Weights of a small GPT-style language model, trained from scratch on English Wikipedia: vocabulary 47387.
MLP neurons of a small language model. Each row is named by its layer, matrix (down: output weights) and neuron, and shows model dimensions 0-127. Each number is 500 + 50 x the weight over its row's rms, rounded and kept within 0 to 999. Numbers have three digits each.
A block is one neuron, or neurons of one layer that tend to fire together. Before each block is what it responds to, as a language model described it from the Wikipedia text at the highest values.

Post-auxiliary verb-phrase slot. Fires on the word right after an auxiliary or copula like was, is, were, can, such as then, always, only, not, be.
L4.down2262:472503531387565476499452511529514512499446553424513514546472535489392513499486554488493553485505566446425417462469500558473540523452557509551554541467530512504502431540528587441562504587582515532528537520448539481509456460538489468469464444463460561460525511591482416489519545559562468462476546420515440404406480472550494470511433605524451466515506439488482596458513510555535571494484

Cast-list "as" and relation words. Mostly "as" between an actor's name and the role in cast lists (Harry Fowler as…), also table-cell pipes after names, and verbs/prepositions right after a subject.
L6.down556:515543547618428464482586556445532562436435545434489557524515501494499558468481482475549505538534581497545496546501470535549459459553517590525416537537517552423487551593420523576465435514507488481478615586522452490491477457564406343552433460629422492487558568605566495479518511526531451456509492493496472441581530505492409467492379503523590533541513517442447505470396506520450473567507
L6.down1036:397438424544477438506413592493446391476540513565540596482478422529550430507519455524424480472543484431477491505500526503567472497515422496454336518480498525532543475508560527488498532551535501549480405481604505486505382492455495393530577518525520613447523518469525528508469591567481505469579492482466572583561473498484584490514535480427571513474504535532393551487507537529473402547416
L6.down1152:426554505482493558485543448476541485563575474440546604448479397535599476508482464534438458496457505452493512550502456475644433563493500448539482490526438500398460454509485458470494539435540461406468454504547471562471513390547508479498468505466551519556465447565624627455448518547541534482472538473552505459441455480513489482538582602425566469389430496481513500540486541428505422581434
L6.down1773:368427503596468473521535446511533486475431512573488492470546539447548551438524540445446441484477474413535526520491498458503494431469470546451463554475497523482561475593478573494546514420502468466550498488586405464490529421438598508426479489489539427516544423414516443457478387457460520513456515555550542520424450417507541494438500491499466492533491506486437429428618506416386556462508

Predicate before its complement. Verbs, verb endings and prepositions that finish a predicate and await an object, such as by after passives, "similar to", "informed", "led".
L4.down2789:528545571508555547591514544508523513484535526517576501428427523432531526497452533493478521478507499471579458470566461409525494495499437457458467422458603571441429586506466552666565503559479517566481525485439498541570492493489570451554509471421569534487514537428394525534422447461452535573526577444557495543558527518462440527460506471562486472408530527552660464524476541493481456521482

Title and cast-list interiors. Tokens partway through names and credit lines in cast, filmography and artwork lists, e.g. 's in "Dan's longtime contact", the/a inside titles ("Portrait of a").
L5.down105:384485526547440523503471512475563594510520456536513459491478558464436592497448478509449420565514464478466546507547562488580491510580477522460547435398441538505445466475497597559452447538397430446513554477560495488431541613453533405584544577521452464511482533456472525469522485540473461487589508476499549532565430548507470511560538433506517521541469448535469416520622482484529402568552
L5.down1109:545453457521536425550521473509463457454492522530516420461491481364574501442493551535596530476537479573426536537489392522433500487477467591459480472487451517520433375486482520585441531424486527468449541478488418543402469554522504496446460533503516484479499461479525572379545492575506499460428566536524569410540593539456476534583525477528545533501533440510517506558511538490464579508519
L5.down1800:446471537566492470606458497517491589483433542610493494496516491613481628405459444533508515535536487469542523535600568400571459511447512551460481578500419579466566429498536529450438448545455448572550443456457532509407498487532450489460497536550557599493522503526531542498511530537542461462601527503516542566536550506440517498527572538393512467458428469560523413492509429502552452441480
L5.down2149:385458484563571502458429552524493484466478476593557452413624509485492546427469487525549552453551463536426502439584585468542551495468479512507539560530491503468542507456554427517481507601445567595576385338474464473438539533531550563432488422464509476475548462481507556424505432439557450493534505601530617544449477514556527553536510470429482541644476398451527498470508463436557468546531

Forms of "be" after subjects. Forms of be (was, is, were, being, be) right after a subject, often after "and", "it", or "who", as in "it was surrounded", "and were selling".
L6.down356:483424503490553501467497508472460458509453359581527461537468584444510463491625520506469546502508636625523554465378582496550559534467590489455440507529480525439551430444507506518489428454488381499508546540484513487435429417559533442509538486560546573561505460495545526455515474497458480565523505488514506429545491564518442477530450487451462573508465557480458475473543466511523603533515
L6.down817:396550511543532524574457580479489519480540440478486488480453471523469548495534438456525477397555538472451498508458579485514454463432552490484483553471532478514545571481535518518519400576447546543580535498445493542480435542501406419616572357501476523470494506447471523534478511426528534509576480672551453448488477586509480569394531477482526481482484516468533568497455449461453407441541
L6.down908:456480594400542512563497412462480456481474439452483590516472474532562485512434488528376493479513495446501506491506530506538380524504422551459566476569576547498622539492441445369502530573540511477472515496513438572481451546416525477642505414423435564524504525491519430542544463474578434528459552381588510501579452580530426514479464489428582512465452488568487517473502388418364515429484
L6.down2160:502495575398477553513490465501589441582503460491557527525471580419513448516474460391466550519484586529539533475450469446514450481523459525475490533464556486532502527551403540431369469494440456567513461453453535549416472505510548490520387433512383555450487556463491511548488476463515538471430513411535493440476487536471474440503444476466464441501568543525512526455520501568502536500413

Copula before predicate. Forms of "be" and "as" right after a subject or "to", just before a description, e.g. "the models are", "described it as", "to be".
L5.down544:532474491415508540575471538572530517418474516461511391401532505540502454549482549513461461532504445474428502438522523593465534649503542454538499504509536483522537453503543551515505454529471511494532585501544494586540507456484507522520419488433464556462465568567520423408425480523531493382557441504531477443471467474512535478542609501538505429477485541466503455475419421524511675487487
L5.down1029:563529539385526427559619563462459513393478422440544445498443489586471458495607532522471490462422526557416517472535477507451546449475507508500466508519545565526524523567575532449523496621507562473455585523544522525526448523529591382575460524506583538520491507408514416436561512595562511473525554469530542472457490443506403504513561568505475454522534525486532545508509447409480564509481
L5.down1465:521480535489380481487498454448504505468469515579529476430461415543546514576464450528533458445466391515532518521555545470520501596498611499547435466496514506427444580551398425406479430446516458529412505579474508541635496608400560492565555570421553517491511539391491612513468503495503431559524513451514495514487495531495533540422468494502489518556430508535538507497426534431433447437559
L5.down2649:489489627440553435494520396436488515473460475466511478404438578451472501524525506553495518488443497410422493447511459514573433457510554537498535429515440571461552693500554475528408554457456461469464469502471549459585495504545474519585551522500533528511432544480440386499520474472562551540509556493515503511493592394447534509555466529450499536593543483523503525504490521513471450472489

Late stats-table cells. Mostly blank space or pipe tokens starting a late numeric cell in Wikipedia football appearance tables (Cup and Other columns), plus a few score and result lines.
L5.down233:475482535537492489489507475580497498510422527444562512527584453525480398457439470587475516515550576531506480499471511601483466537475551433378561496594523496390467432443427492465506553519496581513527605474542523534472409609504684502442491490437541601576520400536580506435535512611515439414560650523474496480479482520472456463520505507447516490459422441483522384475412441410504505502535
L5.down2346:516531561459435572522459427499473470403531435560523508577456476488498545558546483531491463518540504549578483567488522423466482503496430442508388520451511640530529555500468528569476445464398407491536459567475550485523492534423455471555445438546479514392533501517550388543475463454497494406447364548462527543518555447659448452435446497510558528457499527598542549479517526505469460497433
L5.down2546:519491533468522513474450492514522520488554444516503525522452477474530510520531569601476534533564489492472477583429511552511515431486543508456544494448557542438425447437445504512415551414551515499463540443533611441511483556567512505494413513546411507509490470524446486453494519525540518504490466580520535450547541446546527419507488519456479567473512507492418574507482464470506459547404
L5.down2787:446430548475513545564498475510415454398443474431473467498435550541499492493529580542455535492533443542416518563410493408454417572496438533607509534517492602497519606534466507467588547419493496464521518568666612488417401458563534568609495617441474532496463461407473494460438543481498503457540496482507428582525472588467415529558434493508478547496445522521548489579420522515529455487494